Weights of a small GPT-style language model, trained from scratch on English Wikipedia.
Size: vocabulary 32000, 30.1M parameters.
Training: a variant of Muon for these matrices, 15641 steps.
MLP neurons of a small language model. Each row is named by its layer, matrix (up: input weights) and neuron, and shows model dimensions 256-383. Each number is 128 + 24 x the weight over its row's rms, rounded and kept within 0 to 255.
After each neuron's rows, "fires on" lists the tokens most often at its 100 highest values on Wikipedia text that the model never trained on.

L6.up148 [143 177  91 114 127 125 149 109 137 125 186 121 153 132 121 144 129 135 131 119 132 140 147 194 130 140 119 125 124 125 149 113 127 162 126 154 101 164 148 144 126  86 113 109 142 122  96 143 147  92 153 123 125 104 110 121 126 111 135 127 160 132 134  98 135 130 148  77  97 111 145 116 188 178 123 114 128 116 110  84 152 147 111 140 103 146 141 127 169 127 127 148 124 148 148 149 117 126 186 153 116 136 110 123 130 124 172 124 148 105 181 178  78 123 127 168 134 108 139 106 137 121 169  85 118 124 130 116]
fires on: " |", " which", ",", " when"

L4.up117 [137 114 152  97 137 129 158 125 128 148 115 147 132 161 117 167 118  99 117 193 162 143 103 132 129 119 127 118 111 135  81  65 143  92 130 148 110 172 181 118 161 138 114  97 162 150 139 117 154 169 121  87  94 164 133 163 112 146 110 116 122 111 139 137 125 126 113  80 142 124 101  77 124 113  95  91  93 137 100 141 192 146 152  57 108 146 147 112  92 161 113 138 149 131 129  81 134 123 119 150 126 147  84 128 147 148  97 216  92 100 126  92 126 147 114 114 141 148  93 126 135 127 138 136 121 144 123 141]
fires on: "-", " on", " in", " to", " under", "s"

L7.up1204 [150 128 140  99  92 190 111 160 145 160 114  96 134 120 142 122 158 134  93  84 133 115 153 106  83 159 122 109 176 138 159 117 128 109 114 152 134 145 114  94 139 151 123 119 165 120 138 157 139 146 154 128 118 101 134 118  92  99 145 105  79  99 109 111 119 138 131 128 163 107 139 115 131 124 182 162 148 130 126 119 117 119  92  96  87 150 103 131 132 161 141 163 120 146 148 119 128 122 130 128 111 148 126 152 101 106 131 125 142 118 158 116  78 112 117 109 124 142 150 139 130 152 158 111 146 140 135  91]
fires on: " |", "s", "S", "N"

L6.up1309 [148 113 167 125  83 148 132 153 132 161 144 105 178 107 154 166 140 144 112 116 124 103 143 141 107 135 122 114 172 122  84 137 131 154 142 103  93 132 116 110 132 153 145 150 130  66 118 140 128  91 114  95 166 130  85 117 100 127 102 139 136 107 100 127 106 159 137 112 150  87 114 125 149 119 151 130 135 133  66 132 108  98 100  97 168 156 143 146 158  98 140 108 162 159 141  97 131 137 110  91  66 109 140 130 100 118 108  97 134 115 134 150 143  91 143  86 106  90 130 159 163 166 167 109 123  93 116  93]
fires on: " that", " part", "ther", " and", " or", " well"

L7.up104 [143 147 159 128 137 102 136 138 123 122 103 119 107 132 149  99 134 112 132 125 149 163 102 115 141 125 126  78 123 140 111  84 114 157 118 131 117 127  92 192 102 126 156  91 119 109 123 148  98 139 101 111 143 122 173 173 103 128 164  85 102 118 153 114 132 140  61 108 156 132 142 130 172 103 117  99 127 128 126 148 101 138 125 103 145 127 136 150 149 110 127 164 156 146  93  84 141 115  95 113 127 150 158 117  86 144 129 154  85 114 144 132 112 123 165 111 127 114  63 115 128 151 123 150  96 134 120 144]
fires on: "-", " years", "s", " age", " half", "|"

L6.up938 [190 143 124 146 113 122  75 141  98 112 108 129 126 130 114 139 127 130  96 113 130 136 185 101 155 166 102 129 134  94 118 185 134 115 124  64 139  91 112 115 166 141 129  95 105  95  94 126  71 109 140 126 142  85 141 175 107 114 120 147 155 141 175 156 110 145  79 146 116 101 152 116 124 157 158 158 146 108 138 146 132 100  92  95 124 122  98  98 114 106 169 112 150 133  84 132  89 138 136 130 111  99 138 184  95 179  90 137 119  45 122 110 122  71 159 176 109 191 175 160 162  90 134 121 135 128 117 121]
fires on: ".", "A", " |"

L4.up466 [121 110 108 116 114 109 149 120 126 101 156 106 100 152 122 163 108 111 187 105 177 113  98 135 101 100 119  98 136 120  94 123 156 150 120 140 131  93 120 130  92 114 147  92 105 153 102 143 171 147 152  88  98 150 112 136 150 123 121 145  88 103 116 151 104 100 121 110 163 157 134 132 133 165 149 122 148 104 138 132 117 116 149  99 134 120 132 117  64 102 176 136 123 127 112 138 131 110 127 129 146 136 149 131 120 151 103 166  97 130 151 112 162 131 150 142 139 126 131 151 151 124 132 161 126 112 149 148]
fires on: "s", " of", " on", " goals", " ft"

L4.up1500 [130  94 133 143 112 104 175 125  94 162 115 136 135 134 134 123  99 129 125 143 160 113 134 118  86 137 125 161 111 122 126 174  96 125 130 150 150 156 105 134 160 116 159 125 125 105 112 127 123 111 135 107 106 128  77 126 155 129 166 155 168 100 165  92 126 114  97 104 121 164 138 137  60 202  90 113 115 145 129 161 158 122 155 138 145 122  98 132 122 161 101 106 145 136 133 117 143 113 135 141 103 162 140 133 123 112 114 152 133 129 129 122 143  98  83  98 173 129 145 133 148 102 110 125 101 102 115 136]
fires on: " of", ".", " to", " in"

L4.up1514 [ 80 105 103 150 123 104 122 156 120 150 114 170  63 171 112 105 115 124  80 108  93 114 128 122 123 123  82 136 103 103 148  98 156 118 128 174 162 129 178 120 122  98  94 103 123 181 140 134 136 146 164  97 157  99 143 128 176 131 133 111  86 119  93  80 119  54 158 147 139  78 133 136 135 117 135  96 118 117 139 133 158 120 103 141 158 131 121 123 167 128 114 111 144 120 106 143 153 139 122 114 159 153 146 147  79 178  78 155 136 155 135 102 136 220 164 162 159 112 128 143  92 130 138 129 141 118 126 120]
fires on: "-", "s"

L4.up564 [ 67 104 133 157 147 136 116 127 136 108  99 118  85 172 178 134 113 133 125 154 150 118 165 163  97 137 131 119 130 170 121 140 131 108 149 143 130 103 209  97  91 117 100 151 111 139 102 118 168 117 170 130 118 137 132 101 146 136 140 112 143  84 124 114  91  97 159 136 145 109 121 110 108 123 144 166 107 134 139 110 145 132  99 131 137  81 120 136 125 105 136  70 150 126 137 146 113 180 170 169  78 132 116 138 103 141 118 107 115 171 134 109 130 121 137 165 160 102 139 170 112 139 134 146 145 126 117 120]
fires on: ",", "-", " as", " years", " /", " time"

L6.up1243 [125 145 144 117 104 129 102 113 125 100  98 140 145 175  75 102 136 104 113 128 132  96 126 138 149 114 117 113 191 134 165 141 125 128 100 140 170 147  99 130  77 147 147 149 146 117 115 109 124  73 115 111  85 165 152 147 143 116 117 107 126 118 121 117  84 112 128  98 127 127 115 112 147 100 144 138 149  87  48 114 106 125 133  97 149 141 118 156  98 154 131 111 115 143 122 153 155 143 127 136 135 131 156 120 131 133 163 126 149 150 155  73 100 133 109  93 137 125 103  90 143 182  92 104  90 137 127 139]
fires on: " |", " 10"

L7.up46 [105 170 170 117 124  92 150  93 158 178 157 143 109 111 183 132 112 124 102 134 137  97 140 117 112 130 151 156 148 118 161 105 112 133 120  81  91 181 100  96 121 112 116  91 116 153 140 170 128 146 132 108 142 135  94 124 109  99 116 151 129 136 138 134 137 119  95 106 183 103 117  65  84 128 136 144  76 169 122 128 108 110 138 154 181 126 119 126 126 154 138 122  83  89 139 109 115 144 122 141 114 113 129 137 160  90 172 131 129 110  94 151  85 145 111 123 102 140 118 104  86  90 133 109 126  96  94  99]
fires on: " |", "-", " the", "l", ","

L6.up805 [112 138 126 153 119 145 117 144 141 125 138 139 131 167 136 135 130 140 130 119 127 134 118 116 134 127 109 122 179 138 132 161 108 122 105  89 149 122 111 129 139 143 156 143 154 114 149 135 123  86 151 123 116 122 126 115 101 131 116 161 119 139 133 121  88 119 130 119 105 110 100 147  84 124 140 156 188 100 120 173 101 109 117 149 160 131 142 121  87 142 171 193  74 186 171 118 109 123 121 115 112 141 132  90 106  98 118 126 130 156 108 145  83 130 109 154 130 103 117 131 150 183 153 136 118 105 128 147]
fires on: "\n", "|", " |", " G", "-", " from"

L4.up174 [147 167 139 131 137 105 120 108 139 169 131 158 117 199 140 100 138 129 113 144 155 139 123 122 135 145 109 131 136 144 100 135 172 125 112 116 148 175 138 108  98 101  96 181 124 120 151 137 149 126 165 122 103  95 136 137  89 144 128 128 126 138  86 122 121  79 121 100 124  81 137 130 156 104 140 160 142  89 124 103 105 150  93 134 128 118 141 133 169 161 100 129 109 156 137  93 129 155  99 127 113 135 108 131 111 171 140 132 131 175 139  85 147 121 115 127 140 128 114 146  94 116 106 143 126 129 158 148]
fires on: " and", "-", " of", " the", ","

L4.up1369 [129 158 123 106 129  86 132 131 121 109 127 100 141 118 127 107 161 145 167 105 140 144 119  90 102 141  98  99 135 120 125 132 135 115 135 173 140 155 116 159  97 113 140 132 142  73 104 121 117 181 119 139 123 110 113  83 159 109 155 147 177 148 135 156  82 130 127 111 152 117 148 125 101 148 147 124 149 132 114 163  91 104 111 120 158 121 114 137 123 140 114 125 103 143 152 152 133 120 159 106 107 143 105 138 110 129 127  89  87 113  73 127 144 143 139 112 210 116 111 176 162 148 109 138 129 115 100 138]
fires on: " at", " in", " to", " of", " near", ","

L6.up1477 [142 113 142 125 135  74 191 139 128 143 126 125 114 131 122 126 116 137 134 127 149 151 162 127 154  84 119 123 109 130 153 175 124 146 142 133 126  93  99 108 129 111 167 140 151 116  77 107 124 113 156  93 146 121 125  97 139 125  68 165 140  92 135 134 133 138 138 136 104 159 197 136 158 160 162 114  86 140 101 103 149 169 121 170 100 130 131 128 108 127  94 124 118 126 156 126 111 120 128 168 158 130 120 137 125 142 138 117 138 135 121 135  88 173 176 157 102 122 124 147 109  94 157 130 126 125 125 169]
fires on: " |", " which", ":", " County"

L4.up397 [157 111 141 127 160 130 104 154 139 120 137 135 150 106 125 139 156 120 128 136 169 147 108  95 130 147  63 149 151 154  92  90 136 114 135 162 121 121 144 120  93 137 141 153 183 109 130 125 162  85  82 117 159 145 100 123 116  89  96 139 136 114  86 150 133 121 172 177 130  98 141 121 100 124 135 119 128 117  95 126 104 149 150 124 126 142 127 142 142 137 145 118 101 136 125 110 100 160  92 121 103  89 113  76 130  90 130 114 184 137  98 135 137 164  99 126 154 180 107 146 148 101 136 143 128 160 132 126]
fires on: "-", "===", "\"", "'", ")", " |"

L7.up1127 [149 185 182 150 122 125 179 109 158 141 109 118 107 117 106 130 118 114 111 148 119 131 142  85 113 100  74 169 159 141 104 121 135 171 145 130  97 147 114 110  96  97 181 113  98 121  84 131 131  88 148 157 128 118 162 156 143 130 100 103 111 162 101 112 107 136 121 126 109  72 127 147 115 144 123 114 111 171 137 136 121 127 159 108 102 142 179 124 148 121 142 140 117 147  66 136 168 121  99 117 131 109 136 126 133 178  96 128  96 113 153 143 132 140  77 118 128 167 123 115 111 138 159 177 130 100 103 124]
fires on: " ", "-", "a"

L7.up585 [120 127  98 113 122 112 134  97  98  99 182 171 102 111 102 149 160 117 185  96 104 138 120 148 137 166 129  94 117 132 130 110 122  98  93 130 182 168 137 154 107 134 134 141 155 117  99 175 126 150 155 143 122 159 134 151 148  84 124 130 158 150  90 162 109 121 162 110 147 132 163 159 162 107 101 111 135 126 115 134 143 104 143 111 143 101 113 132 141 135  88 169 150 131 123 144 110 124 128 132 136 120 165 153 128  96 128 123  98 172 116 130 112 150 110 134 155 125 156 118 131 142 123 126 125 153 147 139]
fires on: " at", ":", " S", " |", " in"

L4.up1267 [ 97  74 136 125  96 100 114 137  96 141 118 108 148 135 121 160 111  97  99 125 154 126 118 100 112 122 119 105 139  92 166 119 108 131 123 160 100 123 182 123 120 148 144 141  97  82 149 128 125 107 132 110 101 124 146 148 163 136 132 137 157 129  89  96 114 115 104 151 103 153 169  98 124 126  95 104  94 148 112 127 124 124 139 134 131 137 132 135 129 127 139 157 139 145  99 143  82 118 100 121 160 124 114 103 110 169 110  88 146 151 135 101 108 102 114 138 145 118 120  87 112 103 109 109 123 122 126  92]
fires on: " of", " to", "|", "ed", " |", ":"

L6.up929 [114 133 134 164 114 154 105 122  98 124 158 153 133 106 101 174 137  91 149 149 145 113 132 116 107 120 108 107 134 153 150 112 143 146 106 119 112  87 144 140 186 120 101 133 134 117  94 156 148 143 135 123 154 157  98 126 131  94 126 109 107 105  54 130 109  83 127  95 115 143 108 185 120 123 102 135 127  91 107 150 130 149 120 117 124 133 161 118  76 180 104 108 118 142 158 128 133 165 111 110 150 127 120  96 120 139 103 126 161  88  98 115 116 157 121 146 124 137 135 143 118 123 126 139 110 123  92 188]
fires on: ",", " to", " would", "-", " ("

L7.up933 [136 143 103 130 134 110 133 118 119 116 152 116 142 113 143 141 152 102 145 124 182 145 158 200 133 143 139 116 120  98 103 109 130 178 168 110 133 135 105 126 130  80 103 117  99 137 136 142 161 124 134 124 115 139 145  99 197 132 125 136 145 105  75 136 126  99  80 143  91 110 122 138 132 134 171 127 131 163 131 150  93 161 119 170 108 144 182 153 157 152 125 136 139 119 121 113 117 138 105 142 160 180 129 132 139 150 122 125 144 116 105 125 156  72 125 148 130 143 127 142 138 123 128 106 138 143 134 139]
fires on: " \"", ":", " (", "|"

L4.up356 [150 134  90 129 125 136 173  91 131  89 112 135 142 144 133 156 108 146 111 137 142 125 141 163 162 143  94 143 116 145 115 138 143 119 108  79 114 127 161 102 113 140 126 142 141 102 123 140 123  95 142 106 126 130 116  94  96  98 140 156 130 124 167 100 139 122 176  82 152  87  96 113 172 144 141 110 169  94 110 133 142 134 130 113 122 122 148 132  99 153 128 176 152 113 146 181 124 139 122 125 110 156 155 138 117 122 128 139 143 125 166  99 105  97 151 142 134 110 109 162  92 157 103 119 120 117 131 133]
fires on: " that", "s", " as", " on", "\n"

L4.up1336 [152  88 134 121 105 168 144 148 122 123 131 179 111 107 121 131 110 109 121 132 150 153 135 123 139  70 110 128 151 108 137 123 137  88 167 124 109 147 117 121  80 129 133 136 132 164 144 165 172 148 138 110 121 125 187 105 152 130 119 127 123 110 129 115 108  99 119 135 134 109 116 145 160 122 145 115 131 115 107  68 108 182  85 145 136 129 151 130 128 141 122 157 146 164 132 130 139 148 104 106 157  85 152 109  81 155 124 137 108 123  99 113 145 133 135 135 123 127 102 139 113  99  93 151 132 178 138 129]
fires on: "-", " and", "'", "/", " |", "("

L7.up318 [110 137 108 137 117 132 152 162  96 136 104 148 109 121  94 122 159 121 105 110 102 153 128  98 123 109 128 150 131  79 120 131 120 155 130 142 134  83  92  98 147 135 168 149 176 127 113 187 126 119 135 111 115 143  97 179  74 170 151 132 140  88 132 127  62 150  79 119 114 133 157 143 136 142 172 137 122 175  94 150  86 141 143 104 124 138 140 142 106 114 126 112 124 152 153 162 127 102 114 181 114 130 126 168 149 156 154 126 109 127 122 108  70 135  99 109 140 121 134 158 127 143 164 110 114 124 117 145]
fires on: " |", "\n", "s", " year", " number"

L6.up1071 [128  78 185 121 151 103 166  92 141 135 107 170  91 129  78 145 129 136 123 145  88  86 157 129 129 116 124 152 121 180 164 136 157 121 118 133  93 124 133 112 111  74 130 121 141 122 107 162 139 100 103 110 134 113 142 130  98 123 135 122 131 147  93 105 108 160 127  54 130 136 129 103 148 136 136 163 107 132 107 126 104  73 139 123 133 176 101 127 142 134 146 103 159 131 122 134 140 108 155 176 162 123 106 106 124 100 107 104 122 115 145 129 115  88 128 168 113 159 138 165 152 146 137 176 142  91 135 117]
fires on: "-", " \"", "/", "."

L6.up1203 [136 136 111 157 122 104 149 113 112 132  77  78 176 122 142 126  90 131 199 105 110 146 114 111 134 145  94 164 157  80 118 136 111 114 118 117 133 111 136 153 165 114 119 136 154 108  99 131 120 112 100  98 145 126 114 142 141 144 140 140 118 143 167 163  88 120 136 130 130 103 123 134  79 126 106 131  94 124  97 167  63  98 101 116 108 137 136 119 129 127  99 137 127 137 106 141  82 125 141 112 115 188 136 122 134 133 135 135 134 132 105 139 121 105  99 129 184 123 119 127 147 114 165 123 128  76 125 137]
fires on: " of", " in", " de", " to", ","

L6.up165 [153 160 148 121 133 103 158 111 184 113  99 162 148 110 119 137 134 131 178 118 139 158 138 104 163 147  97 136 195 101 100 140 135 142 154 103  92  97 167 111 156 132 145 141 148 108  88 177 156 106 150 116 153 161 132 172 144 131 153 141 180  88  81 164 114 152 124  69 128 153 138 129 121 127 172 124  95 115 140 141 115 103 121 130 124 134 140 136 151 103 148 130  98 160 130 129 140  91 121 147 102 136 104 117  60 126 139 130 104 152 101 108  88 118 126 136 130 164  97 150 109 124 133 148 157 114 126 116]
fires on: "-", "'", ".", " Du", " for"

L6.up1297 [145 144 167 139 164  87 107 117 115 101 115 170 143 146 121 120 135 133 141 128 103 121 134 147 130 102 100  88 113 100 194 136 156  95 147 120 111 122 129  83 133 114 107 157  99  99  99 149 155 122 120 164 102 120 149 117 135 105 128 120 168 104  97 140  97  89 163 125 148 119 139  87 125 127 146 154 136 171 137 183  98 107 124 124 109 137 122 160 121 135  78 111 149 148 117 145 145 147 131 132 119 160 120 139 144 158 139 159 147 118 137  87 149 152 138 140 108 124 141 113 120 174 141 115 110 134 110 142]
fires on: " |", " K", " N"

L6.up134 [104 136 132 117 153 154 132 125 118 112 162 165 109 146  94  80 152 117  59 107 114 129 141 157 120 151 128 126 152 169 165  93 111  98 117 132 126 118  93 135 121 175 107 109 119 119 162  82 144 110 148 121 129 162 112 109 106 120 129  82  96 106 141 126 124 106 119 129 121 127 138 166 180 134 114 111 107  87 138 164 153 124 115 170 159 131 106 106 163 155 110  99 125 156 166 148 124 148 148 139 148 180 128 138 148 112 103 133 159 153 136 107 164 124 151 145 102 135 138 135 131 127 146 131 175 103 135  88]
fires on: "s", " made", "ed", "d", " century"

L7.up627 [129 156 121  96 143 111 155 153  96  98 154 101 120 118 162 196  69 141 124 133 125  78  97 119 105 122 157 116 136 146 148 121 116 143 116 148 113 134  98  97 103 129 113 112 164 139 162 139 133 138  89 170 129  96 104 118 168 146 124 142 105 142  97 150 155 166  83 158 179 116  65 133 116 143 160  96 104 130 127 103 143 117 117 131  99 143 119 105 164 200 136 126 162  95 142  96 147 130 104 181 104 130 131  78 152 128 104 133 129 136 144 151 161 154 112 158 132 141 165 110 114 146 141  76 122 142 110  96]
fires on: " |", ",", ")", " went", "---|---|---|---|"

L7.up613 [155 136 118 120 161 127 116 145 152 137 153 166 118 135 151 145  96 114 118 134 129 100 109 159 129 126 142 185 161  88 114 140 134 147 160 115 171 146 150 149 172 137 158 127 233 136 140 130 133 118 116 119 148 112 135 130 147 127  89 117 152 132  78 163 149 137 163 115 109 152 152 142 141 137 120 112 101 126 134 140 183 123 100 126 146 148 115 109 119  94 122 179 127  88 115 135 139 114 107 114 163 141 131 140 139 148 136 136 149 123 161  73  96 156 104 139 145 106 120 119 150 147 149 158 101  77  64 166]
fires on: " the", " in", " |", " of", " @"

L4.up238 [118 110 160 125 141 125 113 141 154  88 149 128 163 138 137 134 134 132 158 135 142 116 139 156 163 108 114 152  99 127  98 156 105 184 116 129 117 138 132  89 157 161  99  73 136 141 101 116 112  96 108 164 125 103 100 126 151 123 106 152 159 141 109 154 136 101 111 110 116 137 119  94 111 132 134 128  92 128 141 109 133 142 152 105 137 139 138 115 119 124 186 121 114 126 145 170 102 147 117 139 150 125 132  92 127 151 103 146 149 131 111 133 105 146 117  98 163 134 164 146 133 192 140 154 122 159  82 180]
fires on: " that", " |", " home", " the", " mid"

L6.up10 [113 136 111 136 110 106 146 160  88 138 161 114 155 130 123 139 170 125  77  98  89 101  89 144 132  79 118 132 158 184 140 140 116 116 132 170 150 110 113 115  99 150 160 109 111 129 153 145 113 125  84 100 136 116 161 124 161 111  77 118 154 122 138 167 110 112 151  95 129 124 132 152 131 133 144 170 143  95 129 131 111 134 108 116 201 122 133 161 131 115 135 106 150 129 137  96 136 144 153 112 179 127 173 139  84 146 130 145 133  99 154  91 143  98 182 148 140 119  95 130 161 155 109 158 125 130 108 116]
fires on: " and", ",", " or", "/"

L7.up1124 [147 133 185 125 115 131 109 113 164 120 119 142 169 145 155 129  85  91 139 135 105 127 102 143 104 127 163 132 144 123  97 125 140 164 156 114 136 133  93 116 134  93 121 181 161 123 150 134 150 134 166 108 134 139 134 134 116  97 183 116 159 165  79 110  98 106 104 147 109 108 172 110 144 121 112 102 135 111 122 131 110 124 134 123 158 157 103 147 148 177 110 177 114 152 151 118 114 131 123 126 159 111 133 125 113 148 143 119 150 159 105 120 133  93 127 113 113 141 128 133 152  98 150  95 100 146 145 131]
fires on: " (", " was", "===", " of", " were", "|"

L7.up428 [137 142 196 165 122 126 161 113  85 104 137 152 112 134  95 142 121 120 116 131 138 137 100 135  75 138  93 149 166 137 102 154  97 141 141 117 143 127 121 161 156 111 130 157 122 104 107 116  99 133 125 122 113 115 145 132 126 154 142 106  93 113  95 124 155 134 138 142 103  84 129 147 136 151 155 104 145  92  91 136 145 109 138 107 175 148 144 131 117 131 131 152 122 100 100 138 132  90 137 125 145 148 157 112 120 119 132 144 102 173  93 151 143 122 104 112 177 131 145 186 157 117 115 158 101 132 168 132]
fires on: " |", "-", "F", " de", "/", "."

L7.up80 [152 118 148 115 138 143 118 130 101 142 134 128 129 120 137 144 110 128 156 140 151 133 108 143 119 124 103 124 134 137  99  98 132 134 145 114  72 111 104 147 159 164  82 158  95 111 151 154 121 142 115 169 123 159  60 160 120 127 130 112 125 139 117 162  94 112  60 124 145 138 136 111 125 136 170 125 136 120 129  95 100 160 124 119  77 101 120 121 165 169 147 110 121 124 145 130 130 130 123 136 118 120  89  91  77 145  68 165 151  92 133 115 161 120 127 146 153  96 192 134 125 139 118  72 106 111  83 123]
fires on: " |", " the", " –", " South", ":", "---|---|---|---|"

L4.up812 [ 96 119 125  78 129 122 122 116 174 153 145 149  94 138 149  83 141 184 185 121 156 141 138 100 139  88  92 151  99 134 126 106 142 161 100 175 138 148 122 111 142 156 194 142 134  83 105 110 137 114 100 133 117 128 145 136 101 111 100 131 157  92  95 141  93 131 133 146 123 126 162 153 129  73 170 142 110 105 109 112  99 148 144 145  95 118 141 142 131 129  96 126 151 137 114 141 124 136 125 132 112  89 151 158  97 126 164 143 138 144 132 110 121 111 103 128 124 104 148 102 158 109 110 139 134 149 168  88]
fires on: " |", "-", ":", " •"

L4.up428 [132 114 142  88 104  81 177  81 124 179 148 143  90 145  88 146  71 115 123 143  77 122 138 141 115 106 129 113 153 153 168 107 130 118 135 123 103 148 123 122 128 104  91 152  94 142  97 124 163 100 163 121 131 142 125 126 135 102 125 168 133 143 150  72 166 136 166 144 148  70 124 114 144 132 107 117 139 123 150 127 146  94 131 138 127 149 123 119 116 104 149 171 115 126 140 136 160 142  96 152  84 126 106 123 207 160 154 157 121 133 171 117  80 139 184 117 138 116 158 112 106 122 111 116 144 152  97 117]
fires on: " as", " –", " |"

L6.up1012 [162 152 106 160 128 125 137 108 131 126 144 109 137 121 132 110 169 144 163  88 144 169 127 114  99 161 130 142 146 113 148 102  85 114 104 136 122 112 160 155 133 106 143 135 136 136  61 135 126 175 154 129 125  99 126 104 128 134 116  87 156 131 120 147 110 122 123 117 102 112 105 176 138 140 123 131 100 125 151 136 135  82 139 156  99 102 121 155 140 110 118 163 141 126 126 147 127  90 175 150 101 133 145 106  86 152 112 118 103 163 108 120 173 139 130 134 138 114 159 123 175 134 155 139 119  79 146 158]
fires on: " of", " |", " in", " –", "-", "|"

L4.up388 [129 101 119 145  74 171 128 117  85 156 106 150 130  85 146 148 137 119 130 121 135 110 143 126 123 171 107 131 145 146  89 137 128 100 114 129 167  98 164 133 170 120 144 107 137 117 141 146  99 109 132  89  85 148  91 159 128 120 117 134 122 118 173 108  73 126 109 113  91 133 159 117  86 149  82 127 139 137 117 112 154 108 119 194 109  92 141 164 129 104 176  73 130 143  93  92 117 119 147 147 133 140 131 129 145 153 124 177  99 120 117 161 129 102 105 169 139 138 107 159 160 135 149 164 102 149 142 138]
fires on: ".", "'", " War"

L6.up289 [136 127  78 122 122 140 151 132 103 147 135 143 113 124 124  54 114 131 170 135 147 115 151 125 148 142 123 133 134 136 122 154 132 114 175 130 148 105 103 135 130 125 144 160  93 118 150 119 157  96 141 139 126  94 159 137 118 142 133 131  96 137 106  79 140 153 157 145 128  70  90 131 127 156 134 168 149  89 120 138 137 129 137 132 135 157  97 150  86 136 140 158 210 144 121 103 111 162  90 119 129  94 122 151 159 145 141 112 149 125 126 129 107 113 159 131 112 152 105 113 122 129 151  66 126 155 109 136]
fires on: " on", "s", " |", " announced", " of", " round"

L7.up454 [123 168 171 124  77 144 177 123 116 147 131 114 131 149 166 140 133 120 160 121 116 146 141  96 187 127 123 155 146 169 133 117 111 136 160 135 109 132 106  93 137 130 123 102 119 124 123 120 137 101 118 127 101 143  97 171 147 126  91 119 119 141  99 140 112 124 121 134  94  97 138 130 158 134 116 128 166 151 140 129  91 150 130 118 176 131 142 141 136 109 116 114  89 137 156 135  94 125 122 139 129 135 133  64 129 140 117 166 168  90  96 165 103 153  92 133 104 166 101 154 136 121 107 159 147 128 109 148]
fires on: " |", " the", " ", " December", "-", " to"

L7.up762 [135 136 127 121 140  99 144 153 109 115 172 107 119 107 148 115  93 129 159 127 129  74 104 155 113 138 131 137 144 167 104 102 120 166 119 172 138 101 111 115 179 122 119 105 131 111 130 149 121 133 137 133 156  77 120 128 126 152 135  70 113 104 105 124 157  90 100 161 135 134 168 117  96 135  94 121 129 123  97 140 109 148 110 121 179 104 137 103 139 107 210 102 131 101 163 127 124 128  89 171 145 134 134 145 127  91  80 139 141 157 143 129 141 113 118 171 101 162 120  84 136  97 157 132 127 138  98  98]
fires on: " in", ",", ".", " |"

L7.up1299 [180  83 116 121 148 116  94 124 137 157 150 153 142 122 101 151 139 128 131 134 117 116 130 177 101  62  76 151 192 160 143 104 135 130 135  85 153 118  94 135  95 137 111 147 125 136 105 127 138 117 114 123 136 108 165 135 134 144 114 124 104 144  68 144  98 140 135  89 146 134 138 113 148 156 121 147 167  89 135 111 108 165  87 112 130 120 169 115 104  94 106 145 157 106 114 164 109 135 112 199 150  64 167 122 119 152 130  92 156 103 105 160 122 148 140 134 147 122 127 117 102 105 140 177  57 158 147 133]
fires on: " |", ":", ",", "===", ".", "-"

L7.up967 [100 111 129 135 122  93 146  98  98 157 157 177 152 151  89 175 108 113 108 110 140 125 131 102 158 109 132 143 158 126 142 155 120 120 142  98 125 152 115 129 108 134 101 146 118 181 122 122  72 106 112  80 139 185 141 150 176  74 119  84 144 164 100 123 121 144 130 129 148 137 140 142 172 107 182 112 106  74 122 152 149 101 127 138 131 158 105 186 109 148 146 113 162  81 133 147 149 146 128 114 138 100 126 123 176  97  98 193 119 160 130 140 109 127 199 136 142 127 105  97 106 131 146  88 127 150 117 133]
fires on: " |", ";", ","

L7.up653 [114 132 177 110 140 118 117  97 163 129 168 103 120 130 112 133 103 115 134 169 135 111 107 175 136 121  86  69 122 167 170 102 124  98 108 123 120 113 160 126 107 114 153 115 116 128 116 136 128 142  98  87 127 166 138 119 146 194 128 153 131 152 104 132  93 101 147 113 179 129  94 154 150 112 139 133 136  93 151 136 130 120 151 115 144 148 180 137 100 109 106 136 120 156  94 106 131 124  81  97 143 138 137 106 127 126 144 133 143 122 106 142 193 155 122 175 102 141 117 165 110 104 145 149 105 125 173  87]
fires on: ",", ":", " on", " and", "-", " of"